python train.py --n_layer=13 --vocab_size=512 --norm="layernorm" --norm_eps=1e-06 --attn_scale=0.0884 --doc_mask=false
MLP neurons of a small language model. Each row is named by its layer, matrix (gate and up: input weights) and neuron, and shows model dimensions 16-207. Each number is 128 + 32 x the weight over its row's rms, rounded and kept within 0 to 255. Numbers have three digits each. A neuron's up and down rows have the sign that makes its largest values positive.
Before each neuron's rows, "fires in" lists the words (lower case) most often at its 100 highest values on Wikipedia text that the model never trained on; "fires on" lists the tokens most often at its 100 highest values on Wikipedia text that the model never trained on.

fires in: "0", "1", "11", "10", "13"
fires on: " 1", " 0", "1", "3"
L4.gate612:137083102076154081130134072145130137105177088116105139140103145172104175108110148073152142126108069126090117123149092111117134152085161134145143151149082172131138120067125121149088147126128122129038131165138151146156113128120069097091155106105138164083144142111087141156168160124135142145129187160203140121091117089153176147094138122137164131135140118141101090135170131167052152169169117113078201144112163150123117149116105060093106178188115148162128063155130162163139146172159109127109083109175098077108111147147137121104098080114132125019120139112155079135128096117105165154
L4.up612:103181125128084126121140045141116167152097112090111160088120111178080080115106162144129104149157083193143134127117113147179208164199118122195116120114107178133164100113160110124077093178128154150128195171096128089158112131053153095122132148151123144119134137093149135205154134128126174170100102124106144118107163110108117138122121096081099045180112125144080183132135123077138158114178129102131199134150092196189104156124140138086135163108035082115130126135150085105092122060123130156121134094179096168111064133122088153121110138032133136139136182151158139118143141142158065084

fires in: "democratic", "candidate", "command", "candidates", "commander", "agreement"
fires on: "and", "em"
L2.gate425:162131105135135120139106137130165135069068131092076071076165156123143094135115171167094088121128131192160144130131122124105155123131106159101102185106151123098149175110128147097123158146132048063106111165162173190093160138156142150091140157115075101156146199107103163095152120119080133094089102152114086122112100154055120157150102153110242132136101144093086096070139185134175097126124107142166168135102094089155068169164152154118132094185133167161150124090136100109196116127148098168101139144103198153155104120152057144137095126142149146126116165102149120149105158164172121141
L2.up425:140165107133134135144081104092108148157119141103133104085186134092156116125169178091193154103100112145114147133149140158138108170167101090156082181165172112103118116116085149096087094079132131104144149114080099092113098166142158139137081166162102089151143163084119089147141127133137204157151201144140099084099139115131148199158171142149148167049151109142131127065165044142136133119132094101072160171163069096125127076147148143114168119097139151096173153120158090117157112107111120123140162113105150115099151134095103118114102082114094106118088184153134058089058145122157061125

fires in: "title", "team", "teams", "texas", "technology"
fires on: "e", "it", "ab", "in", "le", "ct"
L3.gate584:119169082153116131086125166155109131146157123124093100104098125098174122121060112088141131120116037095137190101099114123121164139151099109172149073095081116148096129115154117073087139155166122154117067123127159083121133123066152155104105159112141160086202134154083134151069150161145251133139144142158120125115037069131123140097133118119122199119116102191088113118154148134148140179127048150098079124116113178057118168166163124166152158161079106166174156175114196143125134137065107179109088128152129137093098130116127121124096144139144139161099142165102116161136159138147130134
L3.up584:162100134149091106171159129094079105126102118117120128120122164164143111141122114152142045115043141138150099126145095121142149120190115062177161129111108122160152122115104175108092156150132112139077125175184158112123126147093201114096055167118167131163126071120141120090100121136170132046122129126129083104128094111042150088118155104131121136145138116094177061139099168131166103136197151092112130183129147125112131128137202097114149164142109133106137151107149184105153135069166139133174106098075042158109097115192086098127166160142118146161097121181153174119110210127139147104

fires in: "through", "under", "announced", "young", "throughout", "county"
fires on: "oun", "ou", "er", "he"
L2.gate160:122119137175078125130127113077088175099134143147139156054109159063117112148159098075084221101146123144158120133133157104105143113117139127123121168129150142094169152119115096133156155089146126204146069108104085154118141122142165139152182094147136142156118156132107137087163129152078151143128112132141126119093132112097137132119178062131105070127151126152081024184135115050092119126082097134123118173148084102117108179074123148174101155193113122198163105076129142118172110093176137155123181144088178114146161124097120155085096137145129136109134119084157200125071101146155094133
L2.up160:099132065103218092119111161164129138117087115141115130172165126135165115129169100121076185160174137127133150126113132214075119079085120137076134149097117126045139047084092089121107126122157092111125119112158188162156158135161121144151143137147132144149091171093096166133088127152142104193128100144107173070115070127140108130114148092120141136156150174078146120192059100093155172141162171145127093129162125134157160121061139108131149175142119176151137105099064115114082158186126092112126117113107150145109178154175135156125143153156136159159192135125136224150073148143085121073

fires in: "team", "teams", "career", "singles"
fires on: "am", "er", "es"
L4.gate159:121133154113111136069149161191107145139154184177167110131075137187151083169154063127090159152112123120090082132101100114127113153090087197150185168095133095101137087116153123177158142140086106074137106107105086137166111161171252089117144182066126107127156117158103142184162142139114129158131158107188117163092089168118170103135166100142138103130093099141114120146156137110101200095113127152100174139138112115098155083159073181111134161086135126144128167106118094119186192141154150165096106122116087153129188084177094108056142096135152077058093145123088132157140098140147121094
L4.up159:123155117115098097073157143139159142092128129109155122120136122144133134090113143110122124165091111131108230136133145143137114133174117139067141110093098060142143126153154134150113063147144165122167123103110103125125087092144110155109040123173150138084145102143142131159179096092043144129145087167069156146138135000121131139124176102139046121116082119081069090125150193132173128139142120110107141088129138083144131114091128154156161148079134111138143143132151118111119110135081136147159085144119150093101145128163200078097125094106075123157125142166136150204123155129132124172

fires in: "up", "cup", "support", "occupation"
fires on: "up"
L2.gate181:129131099167114098135173123169166174061132111147137140146115090127169219179179120175116098133082158155162151130114081128109101200161179121124169135150118108094129153123142176126175117148122085165094142149086160189133102129137183054121152110134131096121047137152150159077094106151076157107074077142101115148139110152075080151146101135136084075125097105085134139165165106146079161151082132133158124063162116112145104169134063142173178148076131124090145122074123112086082146148120136141133131086136078166181119170151120159150164132103107127108143106106171154092213107131122087138
L2.up181:108070138140046088161100115102147133171210099154198156128167107119145129130136103112105117180112135153063119166148091079173109174193118080143156068113041172138158169145150158108151155138176162084100164137197157091100175123106153108136133144092094101144086163146103139166175125171124160119152104126177113132146152161143109149144163126153082195135145115114154162103132140076152122125116122128140202121110114151064096155082112136136167068114111085156186108119145106146139167135174117144107144121106086179054144132200108143086103125095132119139047068108165147122120101132162130047

fires in: "under", "of", "no", "undisclosed", "understanding"
fires on: "nd", " of", "o", "ial"
L6.gate344:078096190131137096140122137087146116184135119137124171100113149149124126158186113126104134156153137142161140120128068145159124127177156191116156141136141146174177079149125134170119107187141148136122120191134074109123094117113164137150147082104110201138132088139138127126120134201129167112055200160152084162125119120090122132100193089127155122134108147102148184141140159145077127089162115139058073132115158157133115123153159107119126134161173216070143119053096153134087142122136094144155133059130143138078088124157061146132107133146096123165110048144068141163124102147103090085
L6.up344:093124152077118117076153166090129117152112098047166125100125119088161083107130157159140112130193132111150126134181163092117166113115163148142128092147179151149164095110170128081125183133128165118165123138120078085158126097161097163097111144158169178085130232162104091092132078120124160139115182131132122107060087123132134101105100115138121209107186120162125099085132159117074128165140068068139152119097149122158183100150138136116076121109105149157074174101065127078126122117177161166139166098099161143131129155126102136155121051130138167104145201119030114120132145208118148146

fires in: "team", "club", "teams", "cup", "season"
fires on: "am", "ub", "up", "as", "ce", "ion"
L3.gate393:144083094160192101059101151138093191165146093160119127128071169114149128148122072159174109086121174163100148093116089130116110129187103167087166142103130134061134133163153097206129153156169104110132093090107124142107164055086201116141069163136119132143103120109144143134122139120182145106159123163114067101155071113142095113140113170151125119116114125112177143141136116122140067149143160183124167110148157177111151171135053170097125134136132111160113150075108140122154127115115134150098119102099122135141164105170143154118133172121156126086127103132180107122154096092212104106
L3.up393:131175056064110147130176170132117114110121129127129078068113106111171148098162095217103166110161146064131145129159188110123140123166153097102113080114106117089137170141134138177180237156134148147110125138141067139132111118137153122163090082150172056160123146134141175167054075097132134122099120149130119149090108151129060115099115149096131094145085104141115142163161119143119126077150114137109130156170138123110109156112148130109110175109141131069104205147129166141088099158050167122137138137139096210142129088188124182096081161122133124137117150125153088094121153166168178099

fires in: "5", "3", "55", "4", "50"
fires on: " 5", " 3", " 4"
L3.gate462:150128118114084118127169165187216084179141116122176075140193137083168158087150135121090124124187094185145140113142150090182120153129109119146130157143110155128178104149126185110137120195163110151068101161116148110148125112087152132126140160125101113124160190086117154088175143085077125155133114144160081124178173148146100192123164112060103160121157025191140145117105077112210094112108172193136108154157082092142152161161105144073108170179084172164131139129123143114156136086136116181096150145104134155154134185103135171122139096121088135139138132110191109157088185098127144075
L3.up462:171150172087091119172076124152166083147147135183136117149141089129125161119152170095093126088105139159196150116130144140119112144124116126094147235153110126124140114124133185151102089159079155069108130131183150101142164113083113079090163156123202078167110157063124148070179116121071110145090152174129099133161149138125126228077135084147083165163150087106155124122115081109137083101123137159123131114191118114100133075102106152127163101162084096152099128183083110135164104109161081147113144098119130168151154135095161167085171109114101167129136157100113125165155172097134139130

fires in: "december", "such", "designated", "out", "designed"
fires on: "n", "ch", "ce", "ut"
L2.gate474:100080129171115118132112136138126092069102118073143162156124053124152188114130076130152129129168142148107096154112084129081116121112147119165143095147094161125101130089182140090105124137163129127150122107194062103109101112166125126119190163170108166144080096100027146190144128153151121096140164088169171143159180163124115131158134129160102154134092156143140134172124093112134133122161106078107152146164162095123079114101128153134115212118107151058127090106196100143149077127165156140139162065098160108139138111117099097119102107117130202125109207116123187099101190158122100132
L2.up474:098134183117134113038158115143128116129156106155095128096125122119144116112158128133177061062142162143140138135168105160135126116162087176144104135098155143128111112089124134044137104129146090109181184115135098172132103123104062147160144152154114101114153111162096086148065170134123157163149125143146095113132155123075106061116143105138110055102131124120189133166125078062138132143124110138123122144198100147152136084119101133196089150112147095069122113152146166122156089080141105103128100136135004125178125122112120111134137130180086163126155155134093134140107115139122174201

fires in: "december", "february", "institute", "executive", "debut"
fires on: "ut", "ce", "r", "est"
L2.gate199:158106130143121123112164092125158120139080071120181243131089165111144161118058137151176097151099121091094143080162123063104115044152093136121132136112181110152147195170179128160086147111115051151162167143151156086196125068121129140145119083158120106198194164145098136135151215126055168094109091097138125100157144096146112153129155154114102089090101117092155090116086064131085138125146142144111169155121082160126081119123125090108079160086079138109173107086160135107118113139127085092103147136110121126140101178126145173118109112174174175062158118138105127159120154129127101153
L2.up199:108130092106122057119142099136100143115104126131140084069170115106179164161069132083107117085130115098167174117178125139130188126176132130093104160118134154153150146188125151108128184073094113103153181149204150076117165124086135101094082079174090124139131096124131135144124153095104157113131104196086173142137150121140147122093118177123079072130197100109120108145124087121116112185124151115115146109163192072109149111148084124147153116121123117074151079131149093165146105117088094177129218122117092153151138153085115117120163161204128156119104148070137090122112171147125194132

fires in: "is", "are", "issues"
fires on: " is", " are"
L2.gate290:144176130147151091099161093126102120120131137097071045134149131092094115128156149176129131155076157134111130106070111062136169084166120088178085109114199132177187200182095121102158091120137123180149107185139098118144114086082108128168160102087149101126206126144113150129097194125091130096038124101139193187131183184166111144168123123167103106164120136103170104128091105175133101118140206124107166136135145092110104157158148081170166118122128039166133139143113148131097126124157089116124124142153115101165152107168148112112102131120110119134145104149075127135149164076105144132
L2.up290:117113108191087131107156130076106105150085136059079142152141117156075134112167148099154074125129176102077143153159124023159130070122173122125065128109168161134077117179181154178155107168081106130139102157120105126133139148130115186120143142096154144119164082133127141143163125146119170162093153134107128155149175125088144116155081166156134128134110094066118109154115100106129161137174200177112111202114120120153136198125143128166142144161108115145120159131117093091118169093065119118144114121138169132124149107147176086115114133088088153169105142118090144099177141091162124108

fires in: "1", "4", "10"
fires on: " 1", " R", " 4", " 5"
L6.gate151:163143158122175116127140106109151149088140034137150170140150140133098139119104053124116128165150093097152166125127114128142133084102187096124138144089087095091124047095131163131100159134133114126103118108084140127159123120113131045144105148133169164131209080144153116145137100087131110097097162118149088090141145182159139175105198124166172118125098116100191105121127132099100144138053112172149119059139105129140084093154129153173079082140102135168130123151126136094133133126161142083168128103223108144101115118119147083110152132195139075191105155135154151130132184164128142152
L6.up151:117185074127124090140142102139111084092148175163140159099094109162076107093049117129109101164168133124116138128150061055123138150131127157139141180098122154103124089103120119142116147100098105161191106135112139149133066148133141100099100169116158139139118083107115147079130119075146126127128142079092081119190205078120082161168140077140192100177164138127132167090108194174157132139111115105169168107188129160104116147130105167133121121131118132168108136115215118141127069133100124102154081104169060158124122137140141173091122110138123099171058097183093125154114094114150131220

fires in: "an", "any", "anthropology", "anti", "another"
fires on: " an", "n"
L3.gate578:098129144121141127160120148131149202090144126164125128136147068105101148073148117176061142152135175117138169123167088141141120134150030095125137169120096130169184107159102101132162106145151117088172157160149068121155159166136163048115103075122124150138114136092144121170204145106149181141163186171143108130146143133065145077067159065115164141099069122129112169090142131158146151093105165133039124100083148091049128097043112100128131100187115173104115138115101151151163121184127114127106099143122141132218177167129120140155128144123080151053096137141132124151103150091170189122
L3.up578:093143189117147100174157135161147143155080146108092142119180098187142134150160155133134096070126168124156161103109112104079149135113111111122120159127147109195146130139171129175169102126131111110113136202191145114130188148060119103055109127123114182130076143098142126109104136098116151030081125086103144050092166128131085116105126072168131133146146118111092078128086105117143138117119132164101126120182158103088141130163099153149131178063067080145139155165155144085139130141112122122112106071193141094127163151127106096117088160159104165170109137148122162134168059092144148182

fires in: "although", "without", "throughout", "house", "through", "louis"
fires on: "ou"
L4.gate142:105140171156105087167118123137151082136164090042169089126109121173066135102093111114114167119149171100164109125153118120083141138091140070089146139140151177193126135179127118165129112145145051129105162120151110098109148148130110151152130165136093099161154141161087112104068103099147135205159138118172128140079082124136146193148115128211128147129083116112117068185047097124172153154098116123107109127157114072148136127106136144079105144136135140125197080147090102157170197137227157112139198126174170145076122139186138092117114108138093115092136135127134163158124122186106129144
L4.up142:166174131119116103138149124144160175149089141126150096048113116141123103151113109034104176137159103098133088182129117125065074170159088150133128133084107180121089065163080165118061174117085158114145081094185128161078149121108111095149148160098113137056126140143116077112139163124166159141124099120162129138122131147160115127089081121159106124115078146155131144119103122094179133134182089170108118123103064184103173098109121121124114190142101132166167129155146147097159130096087112086022161109119108074103117110089109086167115198113125147106159161155122150086102105147124130072

fires in: "where", "include", "killing", "earning", "increased", "featured"
fires on: "re", "ing", "e", "n", "ed"
L2.gate37:112173059153101066133098099153108100154113094133120060107097071169169072121107114135094133194171141149146120156069140074108142110177175091133107199105139120151158137108102103099091119078125091084113105182198127084152161124187078138105144137124076097155181110173099063121165168138168091138094167137099121145157149113111163144142155061161158152152114095110146135122137076133111188126140137104090097137140121137125162146124229064106135110101157128144112087126148087156108149174166126141127106140132148100131144123144167120065142125106131062176099182089110105061161169088140136134
L2.up37:046114139069136104138167060130120117169152121158152116102062138162120123139080152125162145114077148131152119111166134102125139055171115067107103191108163157174162137133154089143105160084099092084103146101155163167097097137135200154119119169185079131181115119192125130149164125145079070096135105121135097152132143119145104144169140119138102125086141148118119084140116163129126169160159105098116108123138123131078192144191175153171109117115084042145111140113149163156130121161136119136101055165125135134128176159071120120120127132066157156166089144072086070107129078131152090082

fires in: "an", "each", "every", "another", "any"
fires on: " an", "ch", "y", "v", "ver"
L5.gate215:172126117171147041141080192159124141095151127136162161149083083123103094129158096139151149146085107129165156152117085159093125087146114111121087142104112129093090133127149138102109129092186060129108146125148121121106198127110146099088168155121121085145138097109131100145105093105095147196104116112125100134119145180113112097119019155096138080114076118124092086096079150130105094076121157136160097150196110083118120161082158107126100115176151104079128159159141140148131110101165182070101099124107120165166150192181109129186082125056069106081101132085107091082141156101160094145
L5.up215:061105163065116197091146141139086170146189109139113147143137072129150119159108119154210155180116086110173083113171132071168173124125108116180106122100170122082120104132144182112157110090118096164131115106125172109109131145147104152102127139151091130107100144158157191194178118191078119102156153136111163109114161133165100096124121141138181137179152134206049121100168124151082134118066140177113120026137181131113152115178160143109177102146139165052158113153131117109155109060096152148182135105117116151128162127100162133114109161161087181124121110090055109154089059130118098135

fires in: "more", "northern", "either", "higher", "southern"
fires on: "her", "ore", "y", "ess", "el"
L2.gate24:104115092160082160082110101124126113131128104157142134157140095199106079150076133173157135084128077109121134096127126114117128115132139110138063161124155123106092154143184102158104121142115144132119176075162084147078139144165158160127097135120178125124165198135075153127123154131148082108108102103117119114092134167086071152143052183142135145122091169117130161127080125169105169097181133180108151099085059105111090142107108174079151134147160144158118082131098081101148094147124073139107119154138137081072080124111148139044081117123123166128149175190090108151124128142137137110
L2.up24:152072132119161133178137183156134124075157182132122097156099135149119140190081156133081122069150104089118149119112081124128106120056146064141103084117172118135085107183150110128134093106122152138158157024115135118103123110092195216105108148082187111118143134105135066167121133175089123154102132161097143125064133118104112165106111093125134060101161138150181129092097095149111109168099124135066193123073127101113154139132179124105148168176181112133131152084146126143098101157104167171112124131054170109161157146090190098100134155084182144139163174098106132149098148126078160125

fires in: "north", "south", "west", "east", "to"
fires on: "th", "est", "t", "ast", "am", " to"
L6.gate324:133121082125123127155125201128139129097119150110142113116125114146162172121154121177111095137081133098113161081105141107116059104107133142128173155134151155129145138155141151132116152115156141126169156130107088092130132137190107098095119133134130096161139141128155143139126218119113156091190093155116099141189128114183143123073075102121122107158190110123237095094112084186149097093151154130150157111152109153148111142161073116098167131084142178138114095085122123142146049124098162163087162128123064130109107088129131139165131127050109122114127122134155171137161133142119099153
L6.up324:117136108181156130188111135138063095119195114092100147121118174113149146115117111130070089120112180164138157108120123135160104130120188106148080097139164085147125068102129177168094133106127118169093120103075087126094133086160178178188130179156172156083102136093101135134114161115158164113149137118163105112065122186132075152185063094128145087149093097165104153094146117123068160149136133173129152179129155145041109118112102144112163089086155174058183131154076111157155099150122116160162136171148139146147098107154143121110068133102167144189156156073117141145137114130121104150

fires in: "united", "public", "published", "hospital", "units"
fires on: "it", "ub", "p", "ut", "ell"
L5.gate552:062120179087086117118149159094137119127122105094145167158118189131145146067119115166091145117117123144182094163170172146154126095162103086093146151104040112154133153114168186122105129143122157158153100061175121075139199068119108079136083065146088137144166160151095116105123130158115102072049055151109078107138093143172138104154106164121086176102094126141179073125151157105155140147143122110140082146095120081145143137125158113145116103180132148093138151150175150074144147104096135117098163189116156111139187160098109153127133126096087162143106105124127157121158197128125063136
L5.up552:198085128154143099104109104110168127127130088187103135148132128125180144089109124078091074138063113155136145167149100097184115123068084135135191108128141140122125120054182136059098132187158157092194083086098122137142177129129120085185070154097144148145143182167124108146125215100128223140177160137092138095070166174114121160146133136158103168157186156128139077136158110158149063135125109131125126076083127110125105058113157101128125168180052101125126170160103138139113102139116131093150144116100146106147097108146123144103157163115131163229124132170088088146132077115134133136

fires in: "used", "site", "career", "using", "website"
fires on: "e", "us"
L2.gate28:135140106131151138138105147160214077128161133181124121107135115091148146145152127128134160115078112115118060079093150076135138140088120120116098136143087084163165092126126030137079129180117132173092169065169123126091120043123158134125201125117084183114157126116098102117080147096100154126122135158094160122145105081104084158200150135116138180158087137117015141103117120126161131116200096104145145136124116130148106114150145145123137180130122154134121143041046110139120120066178102133149110202081112091095186081150107045123082116136177148164080139158096151146179078121104132131
L2.up28:115114139131142087101131130156116115145155148102139126172086038225061065155091069181139152150123132105234149096108129161116105161186124167189163093149163124116150138099130092104104136122130170130129128136106131118123124110062187081133103127116135138072110117140162114122117121195131120163103124145154092147099182074140142119161106119132110130142172132185133128116148101165112159155131142057154071137109189106092125147111067096106150126130094116110096141063125150171155163107142045120142140062124115126124084152129166134134118169124080200097061124141117117071114123180091143153

fires in: "public", "2016", "2010", "2017", "2015"
fires on: " 201", "ub", " 202"
L3.gate245:102140172155102159161156072111108132150102111147118100139119131174101142082139073123027102126118109140087139126112142138085160119129099180101117157136119096170164150071144108113112146131149154099095067098141127104152226102158150132039128102119059154105166137103210101088135191094185118101162157106115089116150166119135114168068176117112147143171103130100167156185142108073112075121121120156191144071129175095127088177130115118188124153187181103118059135110146148130144096119154144077105084117137105113104128100162151089141104105073119155173156121144169150087128156084188124094
L3.up245:150080090073141060119096131224108119185150152119138149182152114117135105100145115147126099161162158111113076151142099106147174140155108148154087128151144061107072165084110083074147147202066118156164114172130153120115189124125130134174132104098113146123199175102090102136148090140148142112118140066110095087170175144160120109121178147123147080120116143136143165078190156109125181134127099164128144128151129184117154110158194133044116137103138084147082130056124120158171145146133173140171106119151085165160110145101130172125122170139230095154136137058163096157101103102130169117

fires in: "an", "announced"
fires on: " an"
L2.gate61:130180111166149138078120139146129186131139100111063120124153093078088100139119132124109106126155138110116172170178129096062139105089048115129139120087104188179118155187166099092107156106118136103134118160153136138115105144149139147096100108146090138079079154140177128179127140057171118152096097129092209139064127119114132160148093114100096119132135128126156053154137118142133136128077127136091100175124150108030163208141110102140095111164133106160081161056105099114144152122098112109155117083093182173154162165142070128120131115156096210115144119126047139178157110166133171131
L2.up61:147048138131143103087164107151090168136157049111113135127151059106148146082123222110166192129137073088120114146099080115101152157146092124111108144145161050110191124127152109113186132147137154067134135089104109134105138177072163108090151104130165122121119079190164107113130101160129142168145118076131079119131112130143126092124160129108100113118157109124129149143139149222114150111143097168138102120078088107127092123172119093162125122170148135095101114180143121176096146137162176094103154079190105136073165205179161137143037149116152136155171086133146109127140143137126161119

fires in: "also", "democratic", "associated", "assembly"
fires on: "s", "em"
L5.gate362:169137100066092100153150074091156081143128170074153113126110127186137144188087128132201187180084134128094150146086166083115105163074118073123086121132147156097112151154106157092124089145129130133132117106154100037082134145153162125190167165131113084095124166092148168139123097132086156082037106133110098052120121134129102125182102132161171145125161150122160124186114139202147095146149148160149105129103107159092072146081163144092100107176109151129144129146089101148149102108094102122097159186113149131147128130106116143154119140162164128165129102157063113101100125140113209154
L5.up362:153103171136127106144077150104085098090167115187125159099151092119072136094144194125144160142083150114118124057168151166145081109119118103148204143176078038139148127119091196098134144137146136085123206088090151115122072161216143130128118169120137127106077145113140083136088179126070141102082110162142162125084101137166167128158102131111161156091122078102131097123127131124130105131140104099128128142144090061184151102155098080089095148113158112129128163100135105112154090089124139100136143139181163146121086169159137137147178099088102072119143104162122120137167141137202131137

fires in: "he", "members", "member"
fires on: " He", "em", " he"
L3.gate364:245086109191147156105139158134109108140205143138080099086178167120120136143136102149125132102127103088123088115093144104158136123108114139206142137097124112161136084166082089165116066130164087150056165099146134095146163142120216093104139114121101142157093114151165105100155178095109065053117126169092070137146177149140221132134157139142138140112136133101168078175175170162147110139155097153111144135182150132145082117128181147103172066114147103110162123127139147115104089105123114156111152122150106137113107113121135141166089140150167099086144160125146192091127121153145111121
L3.up364:160176143117106145173097124123039066179129172164042146107204110139122125107113169154084118127119063121113172197119175119131078126166134134128125070166226153117124133135128120106068113095124117160139137106132130172184177145179143123082148131146081140113132158149153102079131140097138128097114113106115092156137112115130105090119123122142147173097144082152138100110151103111117105176090120131124068158213127137107142186131138118076130144122187116080176173096094099147176151089132027159140120116125163082080065129045103177129147114105086122125138117123090102138127170108119123166

fires in: "000", "100", "00", "400", "500"
fires on: "00", "5"
L3.gate537:135105073129098146136060127124185164108128117136117136172099164134112152152181099139106109188056149155176091096104122119107122132098101111117123188136141168182166178106134151091102119115093150112157154132197137111117153060150141150141087114143101152164163113128143219189162170154085103136124129173195087138112095182111126163137095092106157133133165120093070133156155068133149119142137159168186137098139101155184122105093123100139158128117147107088119138144196129126093111143137121162137133171049104112140134178157085174147149156204081162155059137134141141115098135108084124150
L3.up537:124120150140082083158117127098171103096128123066112117142141162140161144116125137145116138152166086136126143146146123084126087147086134103140156126113132075132116145147160147076088105103110122066118170109090147079163119124195051159179114114077104190097190158129232122178141139159067084167119149154137144150123185112160224203137110117153146168093127087165163161106159131097118075129138093142126147165145135156147210152117079086107097117124171105125109102144170158163132112160107134174064166168146150168155074130111110135128106165129134161139181164171132154181139104079153147187

fires in: "building", "according", "built", "although", "institute", "is"
fires on: "ing", "t", "ct", "gh", "e", " is"
L3.gate473:103065158102110115155115176097171153105099110142129130112132122115107117102117101104150103122122100146162096153051136127173124167152131162156095141167118168151197066143139141093118157070206168140164131080132125150131186175136179148146121161091146124190181140140040172122099116124066107140106129091124075144148132182128113105120071081194144131175164129111090129180112139136140108173143088156098104126119153142065055102120124111155173156143193085097107036191118144078202126115115108149167099093156131134161171168114123087113088118150120102138164135110143152101109145123114087145
L3.up473:132150088079105143120152096114144151097138056100130166079147116094089118232164118104126170110166108143128134128149140215128137120171144107125102132129129153155105156133202152096073104109081140168098136136135130138169075076129125173146136096132138176181181128112169119154062108147119122155038159110178127121138102169158154157121163129151120113176096125136098118120123181097105158156185183131132119092106100133140105161134135116132113140112125094147139120161069067138153095104166147127126150100123128137088138101127203176140143115175161088128170133149117123111106106117120104140

fires in: "over", "out", "list", "listed", "overall", "reached"
fires on: "ver", "ist", "ut", "d", "ch"
L3.gate267:137153138093162104164153155133159119138126128099072086082140122133054133102155064143086151156069087143126176150158127091112109093133106127190151154142113138113076147206120131111110146082119110076119164122120128127166164119142149094099094139101162130101075128085106158162088141149093157094131087146116144157091236102101097090124196170134150125129070121152134113190142132134123162119191177157112110114091186119081100145132081178111084148160098116078196136107149109165118132142123115135138059170124082117156163096098118092125094052142123135145056083121114142151154153122151128163
L3.up267:117099124119071169146110099108143142109152150149091080145159135109097112110125121122187078134090154219116110120112116158157142129110136164136157111102159104121156091091109167080111164131163089078144109143153055156129101116152142138086122092133115156216136122144140180139060138141148131189130132192120057069109173119114095078097123070134114155184170079125138120136197124121140111102154115120091106129156096147087179092192115120202102110098121133140167150151141113151125106079163141131096126172159090093154138051151122092089103142125098163141053107105074110139181144091160137163

fires in: "she", "he", "union", "santa", "boston"
fires on: "he", "ant", "ost", " he", "ion", "ian"
L3.gate268:140135103181128176124162103109084137151155125118063081165145125122121090150152144126198156142121161144095109143133155104069158107158085114189212102075122128123108082138089100146128085078136071122119108091155145104105145113181125202132116108189088130069140112165164117088158145108119158134119164077126088088152061034113151112156159131117140101068077124176159107194139106142119136115129098122140131134102225111124134184140142146053150160093171088164114167134123104161113157121112141141119108185105164118119088158124140141066129096110153117110103121153106092082152144089093141039
L3.up268:150109122124074150156110097081146161149143135117146202148161151169116085187121089137157127099164092182137096126051141136082143135105177102094135113125148117124121098133161073147093114151089088184136076120072131132144070223168091103053145104174141111112169079184139141131178148145184099140107163149097085121155133138146125065116153140115149118119140144133135075177180180066127155136086114118127116086070173169103119127102201142170101156114153147082100123089152149125136124114117132125121093111103174099128167148099099168131167091183139118147116173144100126124137163101116091124